python train.py --n_layer=12 --n_head=12 --head_dim=32 --d_mlp=1536 --norm="rmsnorm" --bias="none" --init_std_up=0.0294 --schedule="wsd" --decay_shape="linear" --batch_tokens=65536 --seq_len=512 --doc_mask=true --train_tokens=370300000
MLP neurons of a small language model. Each row is named by its layer, matrix (down: output weights) and neuron, and shows model dimensions 32-287. Each number is 128 + 24 x the weight over its row's rms, rounded and kept within 0 to 255. Numbers have three digits each.
After each neuron's rows, "raises" lists the tokens whose logits its output raises most directly, leaving later layers aside.

L7.down398:131146137112143150120107141143105114072067134163174135101114170139106117116116104133108174122140125119090102129169101134122119125127145138190170109127120121110099123131142146104124129123108138127091114143119123143140096115089066144111116114139090128149113140112132139144130139161112140092131106169126132125103089111145081161150122140111147100118151108121105123133097132105145140093123140123143151111134095103087136106122136105158116128094183162132096155160129116181109111130109100132117137134080154097117131142112140151121144104130156099137129116137122107151118125122140160183153153140149122129124153169106133130177113102108139133121189116144132159159158153135136124113150145128114153177140145111101178100137129150144095149140127144132191087173116144109141091132123150
raises: "ations", "ger", "anc", "ances", "ation"

L2.down879:110116090125090140129117128097092135132130140133140143108141129118099114131150167094102142125097099128101137121120125110133135183111124142130138141137124132119151117115138148142086111102174108135189151101096160122135097196091082115163144139141144129140185090114137126134111151155124111120113110156124105157098133082151074112117125102166107180105118152130109079155126158135158097109111129142132154132173130129161114128152115130120151141172159133110113148097151102133179152151170139134125120146123171132095145109150159107155114112137099128165151141117145129121148150153112155149140133120148189121130102123161120113143157086155090168116114155157126123114130099147119167107104114110180130148108130131164087130160128122134134111114083151100147138172138111104118157189112126
raises: "ional", "pite", "ions", "als", "al"

L9.down863:101147134117165143067135115119130129111144118123106126110139129136121156115116154155142113172123122097126154125101136106132113147140111147119118118143124152085126093114096130143187094134170082136166157103185102109098148119143157098151143124118101132095109156121158147118165176063132162125161131142117141119132112157111123176142148121126094084180140129120113090147157105116088117156158117108117134091109138157105117107118158160124098091108116089121095113159118155158158118128133124094122162098129127098142136154119101122119150149118142129119106063137177098154104121141132130136132131122131153097091115122172137149121117134168148138103163144130071190105110114133128130134115086129136115104117158173160137125132174128090147146103164115116164119117148155141175102105146151
raises: "ments", "eb", "ber", "com", "ebsite"

L9.down1250:142144091130120128146125153104122114105148149138120141138164123128097116116148153124097147126074149154115109117096114141121136083097121098140123125107119111106132154137154148144127098111101149101120121134133118175135162162101113122142120134123128107049098161112102159094133114126107079095136099113151128163123093078145102156150118140146119123142116124135102144115104115106133118143130130099150131175119165089176128131111151119089144083139152125119088132121106091124131119183102087105113076156132112102147123132129202133123092137146116118157129167099112145193155109111113140116107134104132117120167106114134108154137137137133157127096168122083143126163133118149125130136153125127125101139127102090112126123124103087144118117154145148101139096101157138044133119133131183
raises: "over", "reat", "ateg", "ult", "aught"

L9.down620:135113135145170139124150121126112145126147114159149127103119117174141134151129110141172149093139145133144133133110165160069099097116080076149124088149086165169120137071142129131126114119122153157162143114132102113146109136135158120168105121103096181120116110130117134125089150150143101109121104140116148121111114126102122107165126145114142123179131157135127128141118155161127079149117109134099068144117127108131123119105114118102146105137192096116124161169134172112151129102127129146110120137101102123142126153119104146149127117095099139121161113092146170106126144111094141106152131133129126123126116108088130151131151114154115123114079155112134130137127165146156081133131112093090118135162099150168091127146056155122103155113111135094144137141095078144144138087129191
raises: " Army", " Navy", " Republic", "ones", " Empire"

L7.down1102:114141127115172097134099099130099079152151132170106115093155134144111103128083152122147112125154119173150138129105131091106112140153129102126142139152118081154161121167100145075121108123136122121112101106128130115141086091119137119155135116135144085143107129130091116115131137140147121113135110123116105119140149133134111151153119119105127155084132176119137115153129082151120123085152121115119124148169074156103123122165148150124086097142125084095193128096118115112130078077137129091135151151127143125085138132084151127118110106165102157130113122127152119107111181136137152084124101164163116151110094090146155151124113135128165147136140135154180121131143110140151140157129136156112100170137127169163153110121106095135137172102105146144162126127142120129115135082169106
raises: "ent", "ence", "ents", "ential", "ments"

L7.down1380:090115135079108130137171063124160167101126125122123119118114120136122133151150143090109101141146123118142130130157127167154152126126107130118154111123163091086134089156126087130128130152124120157101160100106147141088146157083189133110137139144144145163099137100128084171097184145130128105111141138106138099110156130076146160125085153175146099127156126102137126135130126113107108117135104150123160154141162151117121123117142123098118127158153156137130115127191127117141140132105093117132132137107157097129137120163105125105112097112121150134161113150089108101101093120142145181147125116196114133129098075067153137154144161109158099061113159091115160119094119091116111124127111187152124172097140122165132172105097096095110119142126122137153119139124157128132136170157133
raises: "iginal", "ative", "atives", "icated", "ested"

L9.down99:080131080148102154149128149151087158119180114131175142133113109110098156149107133144107133101109185106057169134128138136169067167135131136131094155106100171100153114117179111163117112109095155129072121116154145110122109079111140155105066119151130089123132143133158110140160147107114119157142166124117129123135105050109161105188086115161126132103123104132124144126156100119148092085201133133098127140121135157134128103114120119116138139142136121106099118102155094125116125109100097096083103125123143111143149103134130115128105120158125116129100125101147165103140159122162121086109123144134136119126152097131151097115094118123133154115135145121109110117136129161100146112105142141142089124166162135159161118152140118101145140103136126117121111124132165138103131108114150
raises: "ry", "ers", "ries", "ically", "ics"

L7.down930:103114121123099163136136094171158119131129148160135143145114159152140112122147122130112133116112167120064109131098080138149135091125094151120150103102102120114142108146149146109157180154098181071118115091124112131136104144117116135120145116136160144109111103109166116136131114151116166147112167127144117103145126104118137108149167081146134083130128121111140116126112121146136132113096118097139123174180111103116155120123153085095112128125109090095117101118140137122136133106138144141113158177162148108133124124136110143111064139111114112144091116139110119121134128140080098099098134153122129171157100146151110161114082097087133113162143094086161155105151105121063117128142125113108060141116144157132153085119112144111111093119107145124144115149145097113099077130099180
raises: "and", "m", "qu", "ly", "ms"

L9.down1344:111119117116092122154122085118156101142102151179165089132115143135142104137107154134168127142132123146100114119087133135143127139107128148138173117120119169129144119113156173103115098157183145091112117126198100184137134132136180137076131134153105140089092140086110128160151099163170104114170120118123117152122146158121102124161105102107118143151119116114092076174100130097098109115116145097134119143156140079102133106135072118137133120105122172152129132147105138130127122125089082102117106101134131090126124164130155137119129100117125123142121104139103126106120130136132109110127097149130148148165095200112111075146088085113118121138142102103116110136110114167088115147094161151110116112075146086138117138117100114110160166150126166094092150148144076159133119123160144
raises: "ome", "urn", "ister", "ize", "ources"

L9.down498:125181096113141140148097118155145142105089153088127103158158170125140118093104142141119105131168109157101152143142115132131086059124124112116133113141165135129152065129181145121109104100147138149121138128119143141108132169164136118133139129113124128087169120120175095121142116143140161121133136132114146171146110091087149139139154132141097120112137161143131129123115134134121113090115139153105143114085103144162100081125116122176140145131159141155101128129177111118080107124152100116125186143121127130148163119102139102153083120107134130156133165129158130120126159114103167172106125131056145117121123111096131107105108153150058121134150130108141136107178114150140157131092134138112091100141157093105144125152141108096129115106152118130124087141113101101142134106141123
raises: "ch", "ches", "che", "ects", "ange"

L9.down192:123157145153104151106121142135132091184076140142155130137145140121122141121125143147073181117117116126152088111121149143132123101138137145136174117141106132168139124076157166149101092124144102142124097074115143120122160119114139124075149120140157145157127098135102169144096154128140140139151153109160129115087122117129141155109098093130163125143172109143085111113113131094096155094123114108112132121135118152137141133131114154155123171136158152158131140110164133122120078107142151144149164106113132120147114164138145180142105093174131068084189103072202092148174124110098129114139132104118135108121166100151091123110138116131115152125164169128131118153126172152160142094137130137103135107124137184162117120124115100150111155136166130162101108156132088100126159089151063
raises: "201", "200", "202", "199", "ib"

L3.down168:099113149091131139156113113137140129122130110135112096113117154132106101107133135157111129171118082146136111127117091181151078140156166102158154170143136092151094147122100150118120128087143088130139181160141127109144125126119121126183123133147136134117115167138112129066114125081122104103145122162107119146198125131099167153124177125119123122107103167116173097107144141092097122176102140148107101139116088125167140107145123132141124099098119130139139109115146147174113124137117112137130068136111134137125151167145144154127090095139146116132157146112106151140141100157135194102186110134134113161148144155123101155123133171147141152135144141133133067158113111132138108117119191128126112096141144121144111162166186132110137140109121132110182150167123144134094150155177116
raises: "===", "==", "====", "-", "It"

L7.down583:113147122139165176116132113170115120114130135136094155155184117144138128114150154155096125105142148104093107171158105129152070159118140082107091178142105121074112117147119102130108155092151139134106150153117134141115100126124125102155103156091140135089130115151129102085128128111107126152156141143132137149111158084073078125113130162100089085120117140170121085108152156108154131125138116147134106076158140152114070101113146156162124140119149128132097111124138105094099135109116107110149137118112137145135134103156101132126077146127126090114107121160081113154133091102127131117138104120099098158132088106124124109106140122114113103105127116155085114113147144170173153117117135150141142120117138163096160102126125094074151132100155062112156142141147125132107079114161152
raises: "ches", "che", "mar", " into", "back"

L9.down1421:130121149112132150109117113120148103169150109127128153176093145117127115143157090127140160164115079141140101110097134117085112111161098128126122147131155156146090134138161152107125114149110131092139076122130113142096134114109132153139166109086152124065144112102126125127127120106136144085149141109153142152131152131169141164114164127133099115074166125181101134136139105108138100135102138107146117161105128153111163083138106118118168147095115066128122091140117095128128123125140130138123098129130147131097152155149128148099138113135076128138164090147101147155088087133132117098144088101141143117112101127140162132193101097137136118123123151114147133121147138092121125150117214087103116067153134097153080106110145152117102119114140172128114175133094081164110114136132131
raises: "my", "mer", "m", "ably", "ms"

L9.down311:099159148088109135142139101129126130106134121121139087135151147143133091095118128148161176128153144176110133179116105150139121123159103109137097078148133121144110118154150118088108126149157160133147075117130130121143123143120138119124086119142101105123155136130115142137158123166096157116117128120138088135087129145108141135141112153109081161120143135123155113097120153126123159097146107136144147104133133122112130116144114159178126135127129129140091161115122109113108143134132131186121163091159160164148119098119146098172099094127113134124121106141150105150108121096072119114154116111104142121151105125145119110105133124111082111121176142099104153128159170137104164133135140145152149107075136196125146161133172094150130131132138106128125111111147127106102117133096126
raises: "ches", "che", "ize", "ells", "estival"

L9.down1305:151133107129092164125145119115118120156141113129182152177140108141101124131150154113138145113105151132099114114141148161134097135142102114133097155131094123159128117141111149142134068127109103105148110133140115121131113127154139198146164080137111117124079139123069130156129141145136117136123185171126139152160111083102136141135195110135174123131088107126128121110134110120108132132158086134137114151121120113169064127114133149125109099136109173117083127166144144102144100097120137145125139095118175120121120134137129112100091155126092136106139145150137110157083142137138136118132115123120122140131134143119089115102156130117145139118096105125163106157164127147100128132155169111106102108145125094119093086101107139078064146155131137136065081129115122136150126127093155
raises: "du", "erve", "ilit", "ise", "ize"

L9.down190:175100110097098138099134098137129130102142151108117126137149136134093090105169126165137146091106135115130118126153113133101152135130139131121132110142130088155067143135152097118142148155120114135150117098158146128106161125142126155134163093104091112148133111176113106108117175104101134079091120083148132146095139077128151168161109140121142109120125125127139149100111129112134135125142115123152149139116125144116159138114180129143125158123125115141131146140136157161169159098174097145056061110116146134120135119116158145132131150137130130135145141158129149105152102102155137142136130152139128113048104115121120138140095127125122133101149109113115161112151153134088102124162156133139149162160127122124159074124123151128105087123112096126120127111158135109116135097101116
raises: " towards", " across", " into", " out", " through"

L9.down1229:130137145103113116146152127126146129141121125113106126170177139152132105151131108123115107133130131148159155099114109147122138104128122086125148099125135184114112117107107120130117171188077153138082135116104088102091111115149125128091140125133149145116147114112090125083118142154184165116169139109108108152158132122113151087147127125137105146131102117132089145124115129139180127118160107126182106125143143135108084121098094106089094087127122137102160158088149094123146132137140089156123164162129116095102101153105144081159127130100120158141125093138161146128142106173071117126131122137112099132089146176159121177135169152120122112126099136121132139127090124101122131105077133161131146162109118126127119127113131098124103155141146115120150125142102165120146155139138133
raises: "ty", "elf", "ent", "ents", "ence"

L9.down851:104123126121111123176154118129150156175133072155141189119130104146109122150126146089148131150147134123139148138126147130123086176128113141131114151127125133112171103119092123121093130113118140136133130155100082101135184123101113113133106127109114151176134136131154123115101131118142185108158135158132110136132127095113118100088095106143132151129119094157129150124141133144131114113119148162126135161128095129137146110134150127149099082128137112111117120180094113122144124140182112158152109138141139165093130147139167074134110098134113104155149115115141112101170110126143142146140162126135113183138137126138113112151167160123161126103097146132135143160157148156174122099122158107136116129097146100179104145164122186083166109131145109138151107152104146126134125137161147
raises: "ld", "igin", "ced", "k", "ne"

L9.down890:111121138123098133141110153125120138101148131116112161107168192143146146120144084115140129163167078173081149127143147155195159158107091126142082136163098138144131139110126105098146106110150137135138136145166141121159153094118110145081134163106131107101122175105136126107130134137119150153129123114143158107092105129159137103113163112126089153121133125124107145136143142119099159134128141167140172166164089115157066136156103137138114158157139103160113163124141122151099153141092152135109174114129119091150145139125121154112116173123122089145128113139113146143142115072145156118154155094170102080142127104143141123135100133071119139109099069139100168129124099101123152102093129117145139183110133130152125134108072125136105112154144155159116171122109153116154123153099118
raises: "I", "II", "V", "X", " Cor"

L9.down1398:091111123135151155163135180159118123139144116166105142116187147112112126147149120096119145091157097135137137116103097092117108102162129098128093129170106102094122159144111121153126169127126099103113094162122138106108124148113149122175132131091144125126138096136111110168148123175108159108163133104144136073126125080158101125135135148096144105109109134131110153150111097129071107150118110094093162113156155109118120115127116090139138129149141131101117138113128160147136115111137093106152082145085166115150110075120095112138144125155121128178156159144116153150117151104118136131136098119132147134120145140096163118099132142131161112119142104116121153126099126136106154142147096119163110152174124104133167157161115131090101149115175086150158106161138116139129105148141155
raises: "ese", "ments", "ment", " General", "atives"

L9.down1297:127140115085054119162108168137157149129167153113114146162078120156130115185121166130135119134136126103144159118117112158109116130105093135109077088180139160129115173115120200113119097152133169157127114109127116122118128125156165094153103102119136130138114136138124110086151103101131199133135104115158076138134103143167150174121127082106108088131110101124106135147132151124123124108126117146142115087123120114128125124097179059124111147114117122131129128145129138144157141148108119153129149116129139103116104121114094154144117159124105124143130121131125122130151094111136093159144101135114118139090128115134151119140129115095149120130116129097137081088146099107124098148132081134162128111090130149164113108118140157145115106108098143087121118094144110165128141135156131
raises: "ological", "ology", "olog", "icle", "ination"

L7.down1106:153115098123087107128159080102157100115124124160126120110111156157098184088112120110123157129142139133151124121112125183112155114151134147137180149159146131143140137170096127169120119100129124136140089112131111126124164128147116149097194128157144134136128116108110121158152076085128152115124121141143126168149155118112156155122116098152112107106136110117122143101118141161114134159109121149147099152118136114159122140099113117166131138141160104158140106094163150212144096114139148157094133117133146138189127093148164125121083125164157127149121128123210168146078119110155175121164161136146135093148122155136107105107136109114102164168156143090105109178154146168151090066123119144140135146138157123117108117159132152154093098142145123146136158110129096111133097159100128
raises: "202", "201", "200", ").\n\n", "less"

L9.down153:109159145156123129111157167126155132120141139145127151113114121103120125166078089043088135122140104124141161145116109156105115137130137105187166127155097129136142117098160192098106118116130152092107144153120163136091151132146133159124120162102100112128133161143105148122126166113147138176110119141117140088110145123087160103170127175146106133155128118121124137127108124106142151164097103114142084086146107134154139154134133113131118103128073130088112100123176148163189094113068185157116108150123124140102071124136105084138132094168139119159112122117127119144124175132141137135125097129101164161087129138123142104155093125116124149156115112137176133102133142159135141130074135111148159153121175118145135111126112128162145138171130143114161119126129151079151126135114160
raises: "ond", " two", " three", " five", " seven"

L9.down1507:108131106074124168113154164129138127117157117072163142121152182119102118150154107128129162150116109067130138144133159143135084103093137154113101147157092082137129153128116101132103082144156155100109118161109128172126107125143102144112200148124107118135147106115129116133131162149121167125150143163158112118143158112116136158108090088105139090149131129172164091122135128115131087125087148093096158126122169194123095104098134139123142170144150157106129121182096142118123113138135137134171140139143160097139169135143116110114152099153129108150122100154125124097148118137115120131153136143136134118115085133127126131098112145107147115163145121106125164118108115151128107098089128135131154090119160121112177167125148178120150098147108149163119123153131107132112130117079138
raises: "ions", "ion", "ively", "eries", "ing"

L7.down1301:078120139140082114166093085132110092136140122102128121158140101161083136144098120123118099107150144129139097108125142117130138137108137108115148084117135153102114133154136118116118128099108091155090080143162131140121151094137152153115090162149168136099103107130099110154180137162125113155130151138116144076155105093118104145170120097157108090126151133130139146118125101156166093135103139157143068097163118156114140107129134130095079151132087084107155116106121121116134136135098157129112122187126117166189096131134150102129120118124180139135121134144147125160137173147119133141136182115163147150135104152162145109105137154149138112122142147105145143109120133104120086168141114096128084144132126114144083113130158104164116103125140143104155123086113153117135141122144157
raises: " life", " career", " exist", "ence", " history"

L9.down816:145158110151104123081161126132134150111131131111130150189107099105109167118096153099129112162144150151098161133106123147140136162147160095125095155125108145088174100128131151117143087129105154168091123084114114180172158169133118135132160131090141100175125131163099158121110127134090061113130130104134156106152105145121139137105094119139138147141111087111141095136152127118095155097160130148119146160137116117135123113116136127129118089132107106138088159130147059098159129143130154134113140100123140115139132115121117136138140090132123126068126107130116148118159116129113119097139110139175142150131170110098157109090139120123138128146143118146129139147125134152149147136148141113165144150140130134128108140141113122129140116135069097139174092101168160159145147125139133
raises: "ality", "als", "al", "ally", "all"

L7.down1399:129104122120145144146137130151155178121172109116184140140098113128127132151185094162118155165104154104139165089158197134148134158129101187133144144058109090131136148128109134130129125168131149140105157100119115110138126101145164127099123158102140145155124164140137149144124130139110144127136149135135121138118185153125136099095092126142119111137141138140099152133097137130143110097155117122131143116117129116145140116126150133112124146173118126126103097104149148117158144107112124134133114124106140089157158145144115125125097170134168133069162089096085145114084150148178109109121115131133181156160121187118127156098147148117126132111083160082125136133142113132132150088130146122141128160118171170142088090157118114118150143142177138131165128103158121150085101119125149
raises: "ical", "ics", "ically", "ica", "to"

L7.down403:141143157157140151130102078125150124102122126142098128129144147093110058157135168131113138119169106140090135087145137087118125139136118148126143127131116146113130152155093146090120123130136144103142136129113101134104135154105121124106099148136151101156124168118140109168133096145125156139099158118127167116174132144147156119119138101158061140146125174137134140115092115083133094092065083102113153141141117103092101129107128110154107109165140097113103116134140108118139171183097102107121171134116148125136124117145135172158135147155082122146129148160146075150126155087122140123134146153091128086135150145141134119120075077160157118115128156169115122148095126133157172147129090123108164149131135099153095173127153153128127128107164130092164120116116121122095094155143124
raises: "ped", "ment", "ments", "med", "other"

L7.down652:153147163102106167080112095131143155126120114103125101081184128111120146158141097152100148116144175146110175128106095185126079142145153115129167092165149147157153109143101109134124077125155163136153137169148113153117117123160129115124116135143115124088121190151127157176127133146084116081123115137168101133153129151158120162127154167153134104162077172139122130161101049123110060078103136163121135122123155158149127119176138129137121089120110116123110158136136073159130186139133133159114134123115126085085139139118138105110125128111144174118153107115121135146130108134115122117136106125165124164093115056116101148128096148124143129107130158138134112116100128142168084124152131100148097102100120140120150115153131137154128143154108139149185144129142145104113090125155103
raises: "w", "ebsite", "eb", "ith", " phot"

L9.down951:136130104136134190102143132147125122124123143149148127129110114124102139100167127152088136096140119131112129163110133156117109151072061118123103132131102113135101135161110092120108111155125153151103130166194088151119132109098152141131134151124166126103141136120146116120122118121092133144178152134136177099160174134160133129152119158150123113082116107127176175152112141157105154145115144122158131174160088162093120141127111092136153146136138151137137171122118139128130113120169115060168139104150127089083108104107108127182094140108096135136129138123112101131114116110133131113165136125059142129111086146114153133139106117137124167101132139100149120104105142123109133135109123149099081113141121135175122114101136083129140149113087147097100151092103082125132139169124125
raises: "%", " to", "cy", " per", ".,"

L3.down1408:115173144118166155164141134099106065146115140118086148121111144141125121177176163155110072126189106146128117178118164130183082180096129154186175109144095122115112110155131093127110143095151111113136115105119159150101112153143124100137131127181135106164103106109161136149141117120106092186171152122137101159140161139138156150128116120095120142088165109122076147140148115111118125126128152124149132125175110095123113113139099168119089155161171113151120123099186181093134113124123128120150093146161115142167108128131114177148099099079147121136108149087086101137127112146095115123125117102121151122120153113127107133125136099131134124146098131107111130156110138142129172115169157151113134146152141130154109088080133182109117150155140152125108137124143120136155116139145145
raises: "ition", "ments", "cy", "oon", "ment"

L9.down575:139107138082094085137120106114110121110114125128098135104112154097122136105125122167156137128183138102167099106103126131146138133147117107130114119144152101198168128106078117139162106094100173145139158108116159122154128121106121127109136094137127174148120155122107142118106112142158130126134109137124157095128103141126113148129104141150045125130145145142189116154138139162094117127113112143115111109135131142145105094169106115117072099154110116142100128118113117175182142130086111142128125125116144121123117164110147153134128135114130118125138133140123170130132101126140143125149156105082169136131102123096147130166139153132137108150137081097106110158112102132119131131167128103090132111113124133090135143118097139118120118085113124153139135131166124117070087099102134
raises: ";", " |", " were", ".", ");"

L9.down1326:133131125134095097151177110100154146154115127127133083129092142126135119153131152108134124124143106164104097122162099117111124191178158095142100150108133123134112117118140150104200111073113121147135111058135167144126118166099142151120125094135127171108126114095157124132159106110153126137107093191126123068124149135124119147163117142145108117100121155125122132151137156163107148151114095076124145138127140160084140107111120070165173142093118130143130095121111107149147148122148080118133152176139135152120140128148147137088123138124148153117113157144136093124112146137134093118107134148186148139147128133098098159147139111124157116126155123122095144109110109084093105085174156148162096139091127153168154115110176110154097133122157092136140101111127153116181118183120142
raises: "ative", "able", "arian", "cient", "ab"

L7.down1359:111122090118137150115147145151133116183155109144143138105145110141123111121152162138135125164151103122084112145128131127149132138109125159119172126122144057095137180105108138117083134154130115113174123101089113094162161170129127129116130127070129137150132131134113115116141172142139109155169162127170124129106154117119124105128145136146080146136120142137118158167139112109162118119183146136139172132132119121132065090095147146126085103125114094106111097143159144162150126097118148131184162116114174154125147100078089095124151095099090103141151124112105102093147107130122105144158131130095089127141143130143111154115128151135155136130139121137158079129120110128100128111129120111106129128146171139120144085131140101105139112100113132115126126117128128141088115189115150
raises: "ions", "ional", "iety", "ion", "arian"

L9.down1484:147141107153110145175139106117138099138148081100095135138084097106150165130103068093127119143123123105138130109169164115142151129124111099141131137144125091167168131172118114120132136133136110123140122129130171105133140152169103150148124115134177133102124127120062116103128134121148111106119150152094078125146144126124109133153178126105106106127125078123093125097179133150121156107133125122093138141166144112108132134166145152138161111149114125158128085139149088147137133155109119130136126118143137069117139132134122124102084118116070122114116147103147122155115148124135095139129115131159121119099177140127124179118148144094122160126151131113132130167126106089166105137096166112113141088176179118121133111116153119125108107143123157099092095108075183115108073112133170
raises: "ached", "ought", "chie", "rought", "arried"

L9.down1534:120114110155133118166153129117128116168102167152142108120168110114102128124084127164117123159062127168133168122116134088138127137142119106092137119132157086115132108094140112097135149095142129146136096153123147114119160141122143148159150133085180115146095117120115073155117092113118182106074170117130141124164143117162150094131134115114142125129147156164157154152121124127161140152123105158099203162096131135146147120139085164117119112122129105120154175135137103153163135111099122102107115108107163128114102134119122143146137155124142133153132146151162152110127099088115129133136090124183138114128156131127149115127137136094144091118154156128155149195116125147122138131117131139156108136142088149113112112107103154127146115172134124116137160133130138084124143108115121
raises: "e", "ely", "ep", "et", "ability"

L9.down214:117148124122131170113145127131159093122111096145143144118154147152115115109108106094134127119132126114117178165114158157106089149139144148118115081162117096102124141137132108140102154125098097153097102124122115169126164099128166126143132150117123121179148138158104147172104105146099147105146166136109168127125103108103101097171163104075136094134131179122106095152150136124141147113130076153158108132121086134146131122107169136114125108144135149136120101111118180168115078103099096152115128155100140112116121131120109134116097085164157082132152116137124166113120126117133151131165069154125149134076111109149125113152134157107127136135130168167125142172121139112137146103154149112132131125097086124184148128106100115200139122140123091129091131158136091116141126143122084
raises: "ation", "ency", "ents", "ative", "ence"

L9.down1162:141114155133137114124075114153105150108140149141117170093128144098121138112099160132128089138110139109105161130151109115123134135131120143151132161114113134101108128127118118120140116199142118143111150158137126140133135150151053095072107096143129098092095138130096124088109109136128126167140154128095112155119103095104132129155174116140171129171093134172155135125138142156153126137146139095132163177155142124116117120117134141140124153118079114101101073148129125160139167126103091132134150165132127141140119133142134124146129140073182101098123105129184166138137135150122127146143131158125127130052141114074145144113118130107164141104126114143157145133120095159106112082118141138152131145072077112098137142127116101120163136122102154098119185138080113112089146130175164
raises: " following", " same", " term", "re", " after"

L9.down448:077141111123161128100155132115126112173141064112102140122129148158153115130178144113129114110159102130073145133087100127108123165099119129147103105088067092131113165121141144071134114134151128140101082157173148132124134122171157146147123158132136133178113124145131118106161131136145110093108093177151171110126170130146170133112155106104143203087130137103145141100120111134125170123123097128095138121140124134155123102134153113144147124088125102125130118149147146108203125118072129138137105168137145138143128105131171100122146142122115139106115161098142108132067107133118140076125102143135104152131165113137126163155097126169157084117111148109131128150112130141153155153123128102146130133111110120100119123117157130108125179143106134141102099182128136125146106109149112
raises: "s", "es", "ches", "ails", "ars"

L7.down7:149123141136165132121155092113104144111086134155139093147129144146087125151112131118130120131119106113140091091138123113109122175107123169104149137098108138131126112154175137131153164124104116139162106106132136090135133102116140129084175135114145142146151103094115106138172203120127159114112140138158123100121106170132101137168092124108142096175121167144110069141091104112092134160098138174120116121125084124138131124121171146109087128176119163145107114119116122093150109120119133145127131105096141112115144121135166131098178132129177133085076155086166128112099114171147131115117135132143133146131144092132127131141110131151119171110084133125109107144145147094156112115080137123133158192146135091068095140153153148147128113119108109141111137147152104136150163154101106
raises: "les", "acter", "ley", "ler", "ly"

L9.down1182:122171148155110128086142120118154106132138125125123156145137133148106130160138114117176175081146130165103141153135138134147121093153109080113084088134138117138133151139124134114123075132145138149116148070107156140134162124146154154130131113139080110128121091128113100145138151131130153117114145135119135106189098120079120122131080118109153115101176124139162119107107111145179132129105124164167132131147125122154125092128143110092091125126153118128120147107129134138082162102095127144169140108139130124139100109141112062129123118100128114104118124106142150101105113098147098140152132135128126124114168134099151071130134111122155161131090134121099112071077144121095105147133124123130140117105132115111142150116088115142142148146120126120133114132140096152143122110094122
raises: "ize", "is", "ise", "iz", "ises"

L9.down245:077113092082134173130125128087129147142184098131119151172149118131135119160147112165153170138156137126079141127136119131103134080125149147100144160136100145107149119158099099120113088101184157109089093109137163122096117106150115141145126110192137131130121145134117131122095119136164071164109117138129095139118142146124089121148176107163127149132119126111112122100148124117128118105096129133145128098137132074141124088139177150130145103177084120118136125125149143131125146152126150151117140146116132133118151152138102137097100152163112125111090106153135135115134111106160147122150144137124141159139181096105134108185138102155153112122156088157074106131071119098166177126133098166132169101131118098160166160097110161143165134114106112132111096127146068134124108104132102
raises: "ue", "ues", "ves", "ued", "ved"

L9.down1460:145157119101103105077085093115092121129133102166125155131085126129142132098114163089161160116083123140115141136123164131124145120129178163125096138147126082116148111135144148137105146143190168147145142123134069153173139147087077098095135112125144112123174118142128113104152117159096105138095134139151145101106139110126119099119111120139117143139110149142137110144150131145121165138143142118095178072130139131151125153134156142151143146181132114119132125137160156100145104108196152142080097106088151161135115091155113090124109127144111097106118111116132125125111121108155143128131147152116143161135159173132121161121164133115083100107090132103095113136096162144091107113109164119137137133137120120045133105166087116087148122146108149123154146096105098119118124124116100
raises: "al", "ally", "ible", "aly", "ital"

L3.down1527:096118121146107134185088134106161112099115107138145146155121142139149106127138130160081133171124102156118118125114139136109134109102153147148133139157165100143126124153151149142140138129135098114158144133151155130176141118097125066120136147147087100130113101120100129123114140116136101122117134146153141129118145115112110118146122103140124073151116136125136141117161130125125103151134194181168116118121125141159132103136150105120133122124148094151120155152119154153156149125096151149142111082138072127134124140146113116143106094142124110139123157133145194147135166171172153120166147176122133129126108155086101184142144132119151084132185095089105112133141123125121108139115178136133085166128153137122155124133170120106138084109124092161146162159137162134112160162117130
raises: "|", "In", "The", "-", "==="

L7.down1009:128120148116118117143129108152135122123122099124119122152127132137141132138121135132104118173158131118153199138115110147132131140144099170072104137132111149104144110119089118125115126116103130089163165102196148166097155133098080123138119167094150137134142103089111137116128133126093122130134183151136163138104173146138122157118112076123143148126097100148153141107147137139091121125185117171103117111072129082138178122104131142161162081124144145179105116131076121111118106111144089138164188142141098127143150096123133142157104167139144100153140132134114134126127130114114138142139132124142124150098128154105133117116084106163134136098148121142112130130148104177169179145084140101107105151133094109085114071124103122110127141107180141113144180204176145117126132141116139
raises: "pe", "cle", "k", "bon", "ld"